config = dict(
    hidden_size=448,
    norm='layernorm',
    norm_place='pre',
    rope_fraction=1.0,
    qk_norm=True,
    attn_scale=0.125,
    tie_word_embeddings=False,
    learning_rate=0.0113,
)
MLP neurons of a small language model. Each row is named by its layer, matrix (gate and up: input weights; down: output weights) and neuron, and shows model dimensions 192-287. Each number is 128 + 24 x the weight over its row's rms, rounded and kept within 0 to 255. Numbers have three digits each. A neuron's up and down rows have the sign that makes its largest values positive.
After each neuron's rows, "fires on" lists the tokens most often at its 100 highest values on Wikipedia text that the model never trained on; "fires in" lists the words (lower case) most often at its 100 highest values on Wikipedia text that the model never trained on.

L4.gate237:147147095134141157143133137107110102146116083181124110109141119114128170122097115075109165092152116148104162144107123145087126160137154115112141099113087152133146118149109142120107119096089079094148173136093151167128134088124135127108113084111108144136147134144161158139141089145154154127
L4.up237:117147119130156142088108128082146120115137171127129129143117158096173100140119131166140121140132162151141152168157124123146130093151089123073122138120084066162130100141074089171069096181105118165151113125098128178126159129133107106132093137092099096170139137187125137139107108155130141112
L4.down237:071129163128158070130116164124151112113113100065131131166151142113141127097097106125146086064109138146144134149169129118126117106121098143154100141131184151150102082126123143123116092141096166160122114164140127100097116101107139125154105103134103116100151116097129090080090170128120161123
fires on: " a", " to", " an", "on", " in", " of"
fires in: "a", "to", "an", "aon", "in", "of"

L4.gate1112:165144134149139122141107092113106160145123169140136145134129118130101148167153099119129180142161154137137075120104149119074115074108113118129127161110172119152102096115126103126156147118106140146143143131115138150115104163113111127109184100149108148129123147114120113098127142148107175135
L4.up1112:095104128114098148146097102138107105162138121164138136139132141106082127162111118130148129114120134128165115159115124118098100116144151145108096123136104147116106095133156142163092143129123106127142117143133154100137149116146052119135215089128127130106107118101144114141151102102194109105
L4.down1112:097065160161097117122135139134106151125144116161120170139088110120123124120148136108158120127129131114145100139109107101107116133154101148165128137141105149120113105137118112089134127144118156148132130120111125125131138107140122139130160088106125168125098141115116112108100152113120137123
fires on: " to", " a", " as", " his", " of"
fires in: "to", "a", "as", "his", "of"

L2.gate384:113100122128109105078125126159199099163140142147106129109100132154123135109112106175148124110137123080146130136114108098108092146158133120096127160100099097110134102137147100107151112071097166139089136118115142129114128163132141121113160147184097115103130163107152138060114118105154097129
L2.up384:094096104135168091078110110075156151101140161118143133139116130153086117124087097160091143120116137139111175107126084146125113165111180064155137148111117125130126149129129089116139122111126148120132160154140099143121137151118162141081094135129105121086124142133115114102094101128185108130
L2.down384:127090092141145129125174143173105118114097104131119115108102121124107114156106107161130094144149105154114117123126126115110091100115137147158145090131102095112187111170168148154134113146147157115116129105100110104100139110112159125147143145159153124150119133094111114145068107104116127139
fires on: " of", "r", " to", "ions", "ol"
fires in: "of", "to", "fictions", "blackpool"

L2.gate385:137130145142106138097145140153115117173089108138156124103119120136116142151097168152173190101144095096150130117175131108128118105080120115155113157136111178108175094125116092111173124140138155150140113143120115102152143141153155083144149130103130114091087133129076145168124154133073099141
L2.up385:120122116135167143189098149127116140147140128133113088151110141120116154143105103149108138118113131125124139154157147099129104109086162170132158137148142145168110156129134076182145134100084116128115139087107171113117130104121137086088178100134128157112125125134109158103117096127143173137
L2.down385:134077202128095144159092157152137154114149111139135112155165068114104159112149137113148097112144131159094136164134107149109132154141148137080156165119140138108126096070102141098097127124131107102140120188097140150115115163139167089160131129100111140156107111139120107103103108109136150120
fires on: " of", " for", " by", "za", " to", " with"
fires in: "of", "for", "by", "to", "manzanilla", "with"

L4.gate44:126121102101124088141170145086168109083186107126090144123152123149122112130129154139121118140127102131113147134174125100113088143158139152132114123132137142164106168159092120143135120148125126182177141127132156115106128114114102140123139118089143172083132072102127130127151116108133131142
L4.up44:135074127143149109121112170178142091123195124173126137126103156137105112132121147132116172131170119136136104092129132146142157099086134171182101092155130134153102137135104146145094109144155140123153115120111102140146114151096131121140147160102125121160117100056100166125146095117114119135
L4.down44:152105141128121093099140119100157113120136124114152119126119165149121150141121111107134136090142125114119121158118139124171123123113123099169117126177134120113078126112131118107123121104127151127163130121122100167115095139174123129134155139140118100098171119088149153138156096140121160148
fires on: " this", " This", " Both", " two", " that", " these"
fires in: "this", "both", "two", "that", "these"

L8.gate73:135141154121114130079145122097102128151129153162145132154126115161118117134130142138105144168162135178107157106100108065139109148107137090105162137086123077151123143107156159087131115140130147124121127107127113141137106112126106116156130112126141154112120078143098103121122094104199097114
L8.up73:161120157120123142149123142083119073100126118121106109126180094121129140132121137139085125110134104117152132147157093119125121141164154148161170148191191171135101133108143152167161129097126089175165157169188103127104127154093181149132126142129164158126117124108142095125093139143147130115
L8.down73:112084169126139105163134174118127137126130129133123134076127154144125140134123124144199144145103128125105132101150160109142121142146118121145112161147138147149103105128110128148101136095141075139130129123117105082118088140088149113134079168148108108100138150142122103116118115127099092131
fires on: " the", " at", " during", " At", " from", " by"
fires in: "the", "at", "during", "from", "following", "by"

L7.gate1208:124099130166115098083145142146120115148124125102136076130119140134121139101116133131121110144153101166113192144145124126111116126138073136174151169168141139152135152092120170170118132147130108177154090124152146176123113109106112171164134172108122121143111114149088116134139153169114121131
L7.up1208:152124098116130172119127136142116138185122103150153108092142121103105113112125136144134138116150117140119150136131134140117142158146117141113118121107148120126107124090146150136131160164138119163134091132144145117129145072170132110104141126110147145129089117112126129097159111165135165116
L7.down1208:129134138111066132106156118136124160096143138116136102145126119096128123135128166142073131140134136157077160128119122133111108144127133136137122146113126115174129121151111139081133129113139097138127129118139132154129148092121115142129113137149083143166161129173110132106096119162113098129
fires on: " after", " during", " for", " in", " of", " After"
fires in: "after", "during", "for", "in", "of", "through"

L7.gate91:118128085121105126113115113135114110123147112164125145128088152134119113133120153126082137119146159086148112111104118187116132119134123123122158104129146144144125145135145115157172142113119130130106137128125137107107114119144145159150125116159178136125152140094083113089117103129132112153
L7.up91:124092115143123129126102121116101139161098133145106117162107098121126113141148101109118119161091145095145105132114140084100098121161132186109132136141123132113141121137140108140109139100077167113135126122141102101113173176118139083162110107117131161105139171115128082095125105097129100156
L7.down91:137117125150139155113130134104139171188110145117115148147162123111127136170138153119166130123086119118165089127118123137057130135144109142141069129116123160107143167171118155143131110098115130127143125164123089105121150177121156104128160104105091126138122165168079126089133195131140130139
fires on: " in", " In", "In", " According", "According", " to"
fires in: "in", "according", "to"

L2.gate518:086166182103150141115145118132123128112129135122129097152130125154130172111147135109165128110110109140168141125159134081144103153110146141133110158160139083098125139154153133133106133108108126158113155101120154219135125103095108170124152135081146096115144074181084099058130106100126107157
L2.up518:140131165154112097144139119128109113100139147084133116089105108083157146166168132117099104108098125112159145146132095089147165165112135131139111133141140084141116117121117136121152182102109141118116125144162136122128112110179142147187144150107160173120120129129139097133113137098103117101
L2.down518:095120100115123097102123144109125099114115138157197099123135107124153149113126106121129131108105130102166084132140111069142102154081159153140118119178104133103077145141142141142090157152129163108133113093135146149098127117140103146144118144114150200120147120126128136143125130101165079158
fires on: " to", "to", "ta", " To", " reach", " U"
fires in: "to"

L2.gate1151:098111107153157168104127143164103103113151129129159098128096135150134108104115152082122148110149161127112137132092133157115132138063114109050169146131200134132118122078135157115154119120101129091105071162130161183106123093102128157131121143117132127166127087157114172131109116142123155139
L2.up1151:133104108123160146142105142128168134088128144113114105158108130147138140131129121130126125155118122121134125099098115158098122139147159091115126136136136177174115142103139096140146099150128140063131134160085123180086085108149107163136130132107140081150099119125131159101162111137145110097
L2.down1151:121161143113123127171092070134088134109118128130172115112119153123129066152130147125144146117103116128105155154099085140126129123112117146099102105120165143139178140079122122118149108064167102085091147112118135141121142143140123116132136123104125144131112097150105100129122094054142155094
fires on: " that", " which", " he"
fires in: "that", "which", "he"

L2.gate946:131126146105185129168143116148110144131121144185113119111133144129096127117190155106150147168098153141115098133110118153130092148125166108136125117126164127105111128123084151139160068101135109109118163100139106138156138120131145126141170120105103057144130114128093151158132130143147130100
L2.up946:137136127145149155152100140142083141164132144133135130075164128085088164093108190162130112088143148116095136101129130119131123177148165108110137129131137119098128103144140134093145098093114149100162144114099109115108103098142106151133184166141125100119138106126170092109137150177144175177
L2.down946:093148102116167128157122141143096089175141151108132121102122149114165116152149112085115128139098163124098164144129121152088166152082081119154108130147142111179110093066121113109114142075138135145110136113119151139127136132123133116163108160097105083104126131149095151109124149168141123131
fires on: " of", " from", " who", " that", " in", " with"
fires in: "of", "from", "who", "that", "in", "with"

L2.gate512:131138142103105127130159107104125148105125116139106130133118159103104125140146095103121160136144123150142091142118151121149103134126080087112127098146112095131179184145103104150173150130143131100111112136116114115127145150118148099095124171169101150113102136097115114143168145147136142168
L2.up512:156152113094174138102125116115133127139138141162147135150114131099119102111110117151107129143169109162124102145140135100132154103145125132116126161109093078109124166118129080109154131170117080203145095125129125123125134134071125132101073148125121117141092094141107107146156071136093158085
L2.down512:141111088140163149132124098156110108128088119110114141121091122160113160110115104134126174161136116154164188102175120139142113118146131122090159131141105102164104139129165112138138163148092089177138105121093076166142150095105172101147126115157151108132108143201112099110165101142125131125
fires on: " only", " of", " part", " as", " to", " with"
fires in: "only", "of", "part", "as", "to", "with"

L4.gate37:132131168130127126132086166099186122134120144140126113137148129091105144146137138101112129132115123094093118147100097096118129102111121131139118113099081153107122131118142141127123108126131167108189121160116147092111138123108070121125177131137096137130091169104136118092158150182097110103
L4.up37:135100153143133147088085122087139190132099108162131120085152183151136181121132159149156132094166121121114088120115123114149128107148166121142108140071120131142122107154169140141110128137091101119120148070074110128126137141139106122147136101162154117171117161125132118152114107069132113154
L4.down37:106202145137141148143122118131124131091127151178155100124131139139165086148095118150126140142152106138169123158075127166133118089131133087129127162174148123131106123118104155097132118118107117125124118113135080103079146105109082177136148127133141137114098129112104112116139138147140110097
fires on: " to", " into", " from", " as", " being", "ing"
fires in: "to", "into", "from", "as", "being"

L2.gate1164:118140132160130113111154176141126143122148126118129140117153120096138136168172117107132100150115107138099138172112136098077135115147152150141094126118121135175095160157149127190130128141142117124168194083111125114167112143137129159153118119129136136112112119107131150099090128128102077155
L2.up1164:157123147098155182185163142131147086163135120118156121118149140123099157174161128154146143100153162140152158084125133147138133121140124116157125110121192133102124128082104113182132151167119091097131106135181114116160126093121098118127154113109102113086145150065052155119118114109150142159
L2.down1164:169124050100112162126124124103119128131132150126128135091134115109130172113125081154111168113134140127134129113099109137168143132111128094113106152107140154119116158114176104103065137151159151079119091169169166142160182150078111102128138115124161147124133152153100108164136119136135160172
fires on: " of", " and", " for", " others", " were"
fires in: "of", "and", "for", "others", "were"

L4.gate373:098156085092131155074113122126123143134101140174169111128126100125134110085140088126182139096086127108125161105123081130130142149119144139114146128125144096174116137092139115111089112090096124116127146147143146129093136158076131117098086109151149100117168113111128163105100138110132142105
L4.up373:093126084098109154125106098111118127179124119143116123128128112115139118138156123144152144112132151129176100141129141146145113082116139135112116150122103117104099162130137094129123133076150076127130120127123121121118145145094126119156124108128112125102116131129141126151111113115139124151
L4.down373:112125123124134121098102177104190112126179113144104137137150156121140127109147084099110109102094150102153115112139120134143134173149157102148092127121143138100137149149114117110105128145158107126120135111094157160110108130104091132120115129120126163100106139127086093127141209079144136125
fires on: " at", " in", " of", " to"
fires in: "at", "in", "of", "to"

L2.gate1068:151154113096136093173129115173165156158134116110142121126134100111098147110155103171109140150131121175085166147136185153103101142144117178117134170149173102131132118094131092124187147114127112182083103112117165145099143150132120122163127136102135097165158126146150151139153114130138131105
L2.up1068:131105122117125163123156145142147124127141099084149123133114129141138131112136136112126092100143145160137102159181120148107107130152094124133135154177133142136170138114159110130122150127162140141098137095132144132132109157138128124122086097120104141132109107113165146128134100158142142126
L2.down1068:108123111147117158108123114147097116104103127143132153150094134124118125167149129146149094147102136114135119154128128142140133124129109093129134114118126123095153131112147120128165099146163132156125151139166131134151102085147120194165099110114119086110141145121144089116125150193137111118
fires on: " time", " in", " of", " by", " for", " from"
fires in: "time", "in", "of", "by", "for"

L8.gate415:104147106077142139151144107160111135138105184146150088098145123116141128154170142114106130114150131122145124153152141164174075142132139112171086125156128114151089152136141156167160121135152105120138139119130087145134116104130151129090127120123154150111108134135164124135132129125197147105
L8.up415:154093135132142108135096117129140164089120137118190123083116110113127128147147141115170082113114105118112137130136137120115142133108152093172113066132106112119115097159112143127137153096149160080137116110145129124146141125118153108092126110078103139116118145144103114143164097106131085152
L8.down415:120142117128123128113137130111105146127097134107141129119156112116146097150153150135127098147158097111122132172086127117147141184051138140146058097107127104131124137159140112124140115113161134126117112095153132119146116156155124152092139104101108105154115146155149112147174150108143121122
fires on: " which", " that", " it", " It"
fires in: "which", "that", "it"

L2.gate145:100110103084124135151156148107151140142122142089141148133149149112103113161140109143095098121132118128120116125140114088137106095110120141109153180187178130143148150111095116146175132100111148156146137076117145159108143124094157085128159127137107103153066143144123100143146126143143105158
L2.up145:125152081099128137135100145139145141122087135084125131146162124124085167117124094139116106118183110140124149100134138110137097139103082074137159138152165094095136109129125084118113133135147123124093180124131158113119188101085151121102142100129104104121112161142113139065159149156146076162
L2.down145:110142118135078106138151111114140151131154145155160152114108160151159122135099111145129104095111133139150121097125151142135096102124167144120138126128141107125170146107126124090160098111110168086138155100150160150108163108136137095117109109114188130149122167157128114086131066116156096126
fires on: " of"
fires in: "of"

L7.gate1144:135180126133160104144119142137120108081092099175087146131125145132146114108178095141130105121133132134111117141112097116109141177119142149151125107153129173124102107130153115148126149128121145129105105150108145212121126106134129124150130118104129115109145118153108137146193134147145155151
L7.up1144:137138098161154124127133104109154105162156122125133106093157117145134160100119169168126160116145156128148140166079129180163100129155103122152132115127142134118127115106151075140142131095167136158142158141162145136166182111147099128121138100123149108102100118124164148155160155134162125122
L7.down1144:118080113123137134146176152067171143093122145130091135137131137078171126119125076143140124098105160115148136119129089135141111119163112149149170074153091175134089119108128143151121151135140143111113099123110118147168113096132138134173145165140091108153141108122074136102127117151139147160
fires on: " to", " from", " with", " in", " by", " of"
fires in: "to", "from", "with", "in", "by", "of"

L7.gate780:172117124117140119104103143108161140100094145145158094165142120145176115110070106124145117104150140089115106136099167130107121107178178123158123140149116201141155211138111110118127101122124164134121134166211103135136129133184114123157108117098128154119125128145123139119128169146142151150
L7.up780:100129142167115156103142082144168127141158079107102124162106153145125138173120105117146144096126088098149123124109149121095123129117141131099096106136160137146169140096127178134136115132144130171073093156124121128107113113163210139135130148109121138126113141146140052123081123120080126099
L7.down780:105102113137120107144162135084122061152093136077102160117127070109148075110123158139120151115137099097160129102134131200104125159158149117128089172142132125138119107135136081135134095131103111138147117136106111145104145127135101139130123129116102118152152142130160086124139161103125125101
fires on: " on", " a", " during", " for", " Bo", " During"
fires in: "on", "a", "during", "for"

L4.gate463:087133117126185100193140126127136126119136127137145115092094100145117163120112132152121140158129144091111104133161092131157108110113114098119104127138128088157118104161133130152129200140134125123100110104124117131162131081137151152073080179113165153115124122161103157095134086111171166119
L4.up463:133114115064133135166138118133150116126111138124127127143103097102122133138124133108196125123123136184100116144131143148124138160103134102133077134088154145167160163094105117132134092134128155150144146126124103146101107118159116164119112125099092128144115140135143140157137142143102122146
L4.down463:131125138104105136145135089156049122139093136102156147156161117117144128155149116132155137099149147146118130129143136137166088141089133107133093113108159104140110131132110150096132093086128124126161144128113107146099109111132108103098125148153060166180126117172166140153134155097096151174
fires on: " which", " that", " also"
fires in: "which", "that", "also"

L7.gate1215:135100119105155139109129101108146157132130117127146118145118121092110152155123150105102158146108105147114108132131124145137160136060173123135118117138139155111114148122127164143154154149094153138147074109122134116137216110125164133099141097126141126138109111098098149120090088103107159108
L7.up1215:131147110147097154127119086134134106158097105115118158143120161092087124119128158156092127168122092130113091139149142099098137106176109143167137114146098154127129134148162125142131161158114156127172150162131083118142108136157080119101127168179077122113077122122093115143102146112143112136
L7.down1215:095151136163144116162114172149153154162162150108121170116141128074109158113099134144154132183119135151117164129098153163128149090136113137096155126140101141117148134178136111166106181138108136155136101113105140121137132169097106143120152108147131144138088125145125155123129108127123070138
fires on: " is", " with", " as", " Mi", " Li", " was"
fires in: "is", "with", "as", "was"

L8.gate406:143110099103129163111145153136151118116152120166046125147130150090157147155135141131095067110184154092134114143114137161111135140116148074169169160156102159177139144127131144111136125129140136145150133139132110134080119151097148135108130150136129104184115120131120160115164117140147146126
L8.up406:122077089153198134190110125156121153102126115139113105135089136118151121134142115135108122120186189136144157142124105164127138103090142130153153167074135123151108135119091150115156128126087123104111108157103096125153135160139156144118162131137123145126160161151163102107116107133117124078
L8.down406:147113122122130111132098113157093136115139146113121142143108114126158122158122104127086126144160109162103145132118113127153167116166147117207176144087127147116131190094135091116109125116113139118116119126134162152112131123152131095124143120171125172177086101138140155117140143081142141092
fires on: "n", " he", " I", " it", " they", " there"
fires in: "i", "he", "it", "there", "they", "we"

L7.gate721:143090171150123115105163098162154144140120098152084125110147156116131143142150117095104118126138129151092098158130101145145149137114114106138157122114096112126141116145174110094107158110116147151148067110167110127155180136140154085108138119109112146119116108096129126109123073170111153134
L7.up721:140128112137097075119136101140139153137116093098126092122171144097118140167101117124131119101127159155158132129147130140135094146121112153129121097067151086154145121111145152116106120125092129112131137114151133129148170090050155130156089145101127137121113148138137096110183100141159129094
L7.down721:096119125135146096096103123138119105109119135111135120105117117146129118105079092136143145114131201104111143142139103135128157159187121106159100125112151123178123111118160150118074131167084116170124106103133151094129146093091095113178123102100128148138080127118121066145156131128145154072
fires on: " to", " would", " may", " could", " can", " did"
fires in: "to", "would", "may", "could", "did", "can"

L7.gate1003:155123102071123159111162109070092152123107150146146146107094130144190116108181134082134133105118171151089113114145116112108125115123107094175111162146156096158132126142112115147173124101100108102129130148141120114091110138165145125110115134105126126107108095118144145103119140142133122119
L7.up1003:167133107106145119124099075155107140161111137146138086101168130104106100159134076160113130139117108154111122101133099161120137095138099086171132131111117133140107142092153126147149114139107154137105133146116147131130160139137132115114106143144147116121120156156120132134126157119127110131
L7.down1003:109103151187132168092123145183115120134161133120121132097106102111148091176111126143093106122188099158068120117127126119168173125145125117184132116117104114117135167106130177103127156095116168142106131127116099116120133140150165136125124146151115101117166166123090135120115111132116139135
fires on: " in", " for", " of", " For", " In"
fires in: "in", "for", "of"

L8.gate363:148128143117131130087106119127161129132130173118147083098109110113124106106094124116188106128098130098121118119118114099145104154085108073117086123126124114095161159147086144082094131146087106133133124112156103125098130103136146192110097138103127129122090104131099114177185114110139132083
L8.up363:146119183137120146124152102127159120108114122122138079114101154119130146083123107122131135141086135123097091125113095098089140139087118115106097160169147116101147111138135116095094156143115091129102113161138129110097118123111118139124076129122131143141134135171152136142139110099153167082
L8.down363:128131157162132093143109102180139108142115135125194093117138132164136146103146118097118110124110145118156121180117144135121127151114134116185050133139156165151112086139154125081067111138117137178105123132171170092133139140095153115168118171106130161121103102130129124116152119139156177133
fires on: " to", " would", " can", " not"
fires in: "to", "would", "can", "not", "t", "will"

L4.gate716:115127128135117154126100130085103110131080093121107177113120111094129094129131106132111178144159138096125141151110105119119051102144140105120098125120107113077105159107129114118116108107135113177138132126146148115105105096134113146082143159126123152094109139113127139103118132170193093141
L4.up716:144155094142122145154100139115098125144134090139112113111125179127137146118096152163104133104143176126056116129128120145140144124119157136131104183084126172123143117122129109142125084123075139135101125155150101143144111121131166088117112089124157105116157092127129065171095128141146169131
L4.down716:095116101150121111135111149130158171084110139125164127136075150112128149106124106142111165109121144102124139163134108138162138091149136119124120109115099150093122147127117141115165126105111124133119075110150144157144100133137102144101149172141112092121164157089095071095101132136176124128
fires on: " of", " a", " the"
fires in: "of", "the", "a"

L4.gate640:113104176129117102107165124123129130168114101131132180129102091089083130157114131114129103094141095152153131127125114150099120132173114146154147112128109120169183133072127101178139083152117099202145094092052136118111097119133146096101125133118143153118102135138150138115117116087085127101
L4.up640:131102147128141122121139107114060124150110140097133126176143127092114118133100142125156120151125069123146128128155099112128108116106142143139086093084151092177170108150063120108092135105144140124117122109076123112133084120092151123158134101141112135119120144088075147103127102133118134136
L4.down640:126109110155133142078158106114119075121092105143136195124136138143119108137161114117145081095166129164086114080137108178159100141132087142131140122183138123166163140117120144165124135145128146158144095119115121131107122116106151099106101101119115100132124122147074144075150134118097103140
fires on: " by", " on", " in", " to", " of"
fires in: "by", "on", "in", "to", "of"

L8.gate180:141128147120144120162113097087107140138144157114122136129124130140137108100147141111090130153108101151123157147103140104113163127122093085132132091145102098119164137154110117106094134102121134140127066114110114175127111114107124101103134117125154078094147168139119121107127122140120127090
L8.up180:136108127115090125164183078141108152154157113150108119100135094119158123156130102131086134127126126160119137154123118107130189109129147084119133150137148140139108136095142152111129102168117125133110106084104112146172130097106141146105102134133115151120123150121085122079142100146142136162
L8.down180:090163126118145113131138144139167169128124154128116103121136099124146102150110104151115143107115104131123095144161151127105129119126139137137131106113111124115114086126109143149103119089159121165153128155119128118137115129120113162132129142151156151143121173108081150138099115137134106144
fires on: " in", "In", " In"
fires in: "in"

L2.gate1201:086130141130081134116129117147067157109156102135102163121133121142119114149133167166145097143136136164096115093124162152145127150105097131092112160180143133180135116138119133111126161107091140107111126132131163120106110116118125159063159136116105129130111114144163116163132101096123096138
L2.up1201:098094145137120128112166119137120113112154108139111148133134142121123204153146149113138124115115119136178135154157110093113136131075147137134137113148187102141113114146111117110115149146128125145091133125139174108080163157105148086139090072128145149132121156146115143134141149134143143154
L2.down1201:132121138126126115089127085094115139141113108130131094165157125143105159157138105119120136117158117122106163126088156137150128150088119114111141145179166093161126142173122096109097163109180158095108096140099159126102089148140135125090114111094141147102158098167130104124112084125125142135
fires on: " of", "lu"
fires in: "of"

L4.gate276:133179094114157115121110134140164150144150123188111128120104125139143068118171132140106080131176156154137142099124131108095142112144141119087133128103146140143115130111130127157191125141136102129144112110122084136160121141158167150135069118165161133139137149130078089142113110144094188108
L4.up276:141152127133103149132122177138132119155138125128102156131150128110126084114140129089132125142147096149111136131141134115116143105134115145102103118119131116185107095092115152100136141121146130141145148142129142116125125100089102171165126142109095128136125111133125125140084073169161141135
L4.down276:112145103129128144099095163136158163161112177125121169138118113140109114101098171104144095157118139137096149126144137112118102106133116115168159131111112147143081082065089188148107177170120113140141125127098123135115083149088104127161131115177159140082156143137080122097105128137140135157
fires on: " the", " by", " of", " his"
fires in: "the", "by", "of", "his"

L2.gate501:125121127115102077124148144126114126155124092147099191131119131084069121189139106167106142153153114127117135106163084130147143155106141147080111125128104126123128118113135148153134149144108072112090153113129162116137066142149104103132130126144163114112143096147123117147098160112124134123
L2.up501:120114117124118140145141156128132119112135138144151127105122132132106132147094127109138135128149159125071154140120117095134121132136130148132109134103117142106148124113142139109103177155146109118132116114125142096132118103150106136127107117137178119154131105124105092137132125146139122126
L2.down501:121139104122168109157152132156149141119125105105109129137139134138115181117114141115113128157084146085133134125117094101061153165097199130099092164130126162114110193182119107138072185130115111147104113110113118135177142115141127102134103150174082127139122097107135159122122122137067138173
fires on: " as", " called", "ed", " titled", "ue"
fires in: "as", "called", "titled", "shue"

L7.gate153:125105098163139095107121113131092141121102129117122108131159132096134117101173126103117107149125160132121107176128091102104180107065138113095149102171124088166144113130148097123149123112129110149127102091138139101146102120133097123116134083108131117134124112129118153115124146136149099098
L7.up153:094159092100133112183088126168122133126116128112108133112101114120063125099147144119142127145153139131121095129147097146172144135071085140117123098152094138155129142103174137140113123111103109101134144076098108137156127121134124135112129148094146131101110156156136101136135111108133133105
L7.down153:102156117136152164160141095114124142116131127072167122086100141137158118153129130125106097163179127099145153153122129213142132137104149168161113125117107088143127106096138105138157105064102134102136161115111119163148109142139074123098170113119146102164152104126196107127128150096138170182
fires on: " that", " who", " which", " he"
fires in: "that", "who", "which", "he"

L2.gate851:099126110161123139162145124114104132155090129098094070154143125127130125118151156086123121072140119118111126133128149145164129117095113097120101159129141135111152102122145165132132123102112150123145099090157150096139149098151118090119141111116164114076103148090094146140150145130143177139
L2.up851:110147138160148160088156132124126117124120095135132127097109135174145131090133153125102114139126144172073152122128077155127133146120161139129097147100099156151161122104155134191140111127117108122142133079149127126180135138084159160078134156128167169123130111113087151112091110149124057173
L2.down851:141146101153137113124078152127165151171144128132142105155119151129122087129132131132139140149136123141135146127109113085120138091172147122182114109090103129128131120085074073074158123147114128127118103099120119162157137162182149132113102135110129151144148137150127095118113131122128146073
fires on: " of", "l"
fires in: "of"

L2.gate116:150131106131098097128126117119163092113112088139151128135132114137121186123119159085162194123115176166089114151103127106126122155125117122152151133096125105128147161139099145138104140161123128153069127123123151122123126127139143108141149113108150109121124164136058092168120122123132123129
L2.up116:134071128142124129122154176113100130143159097127086121142131112129091078108135163120145161092138105162082111095143115117140110135135148120182107101135126090121177104110139138107167116163124116126082135149102163150098181154158152156159151171133109115109135183139113130142097139107117096126
L2.down116:114125103156094147141152144133132124148138134126122186158093112095140165133103129099103111112146098168110152133102144128123155069140140121143127096106158108105124118132111152173093088098141110108122105186167131150156128153156126143105175179127083121164109114168120106151133146149115125130
fires on: " for", " For", "For", "for"
fires in: "for", "fort"

L7.gate251:116149129105128164105141100145106165150128142139132163130161102116118112122129050117146175122150135160131096120125114095131145069118129129129125131171136177116151137146125159116118140142117136128167114096170135162173170132108134131150073151134123182137157100114154134115140104118074128108
L7.up251:118086102165158117200151118128136132140095138122125131106127164124161120092141117124157133119128117158151167159101119074145155150112123179150132177127144068100138113170148157135117126126151138151110086106147131110090113124109161171121167159166127144112146120096119075140126131184132147132
L7.down251:121072125090139101133148137113158136142071145145106137136080130123153094103081050153097138092092103144120103117118112118121155144150155123156191168097161072067103146121147105080151123093144104140108155134132139157136129141161147117129117130151103125156173135131101135178154161141115167110
fires on: " of", " for", " million", " from", " on"
fires in: "of", "for", "on", "from"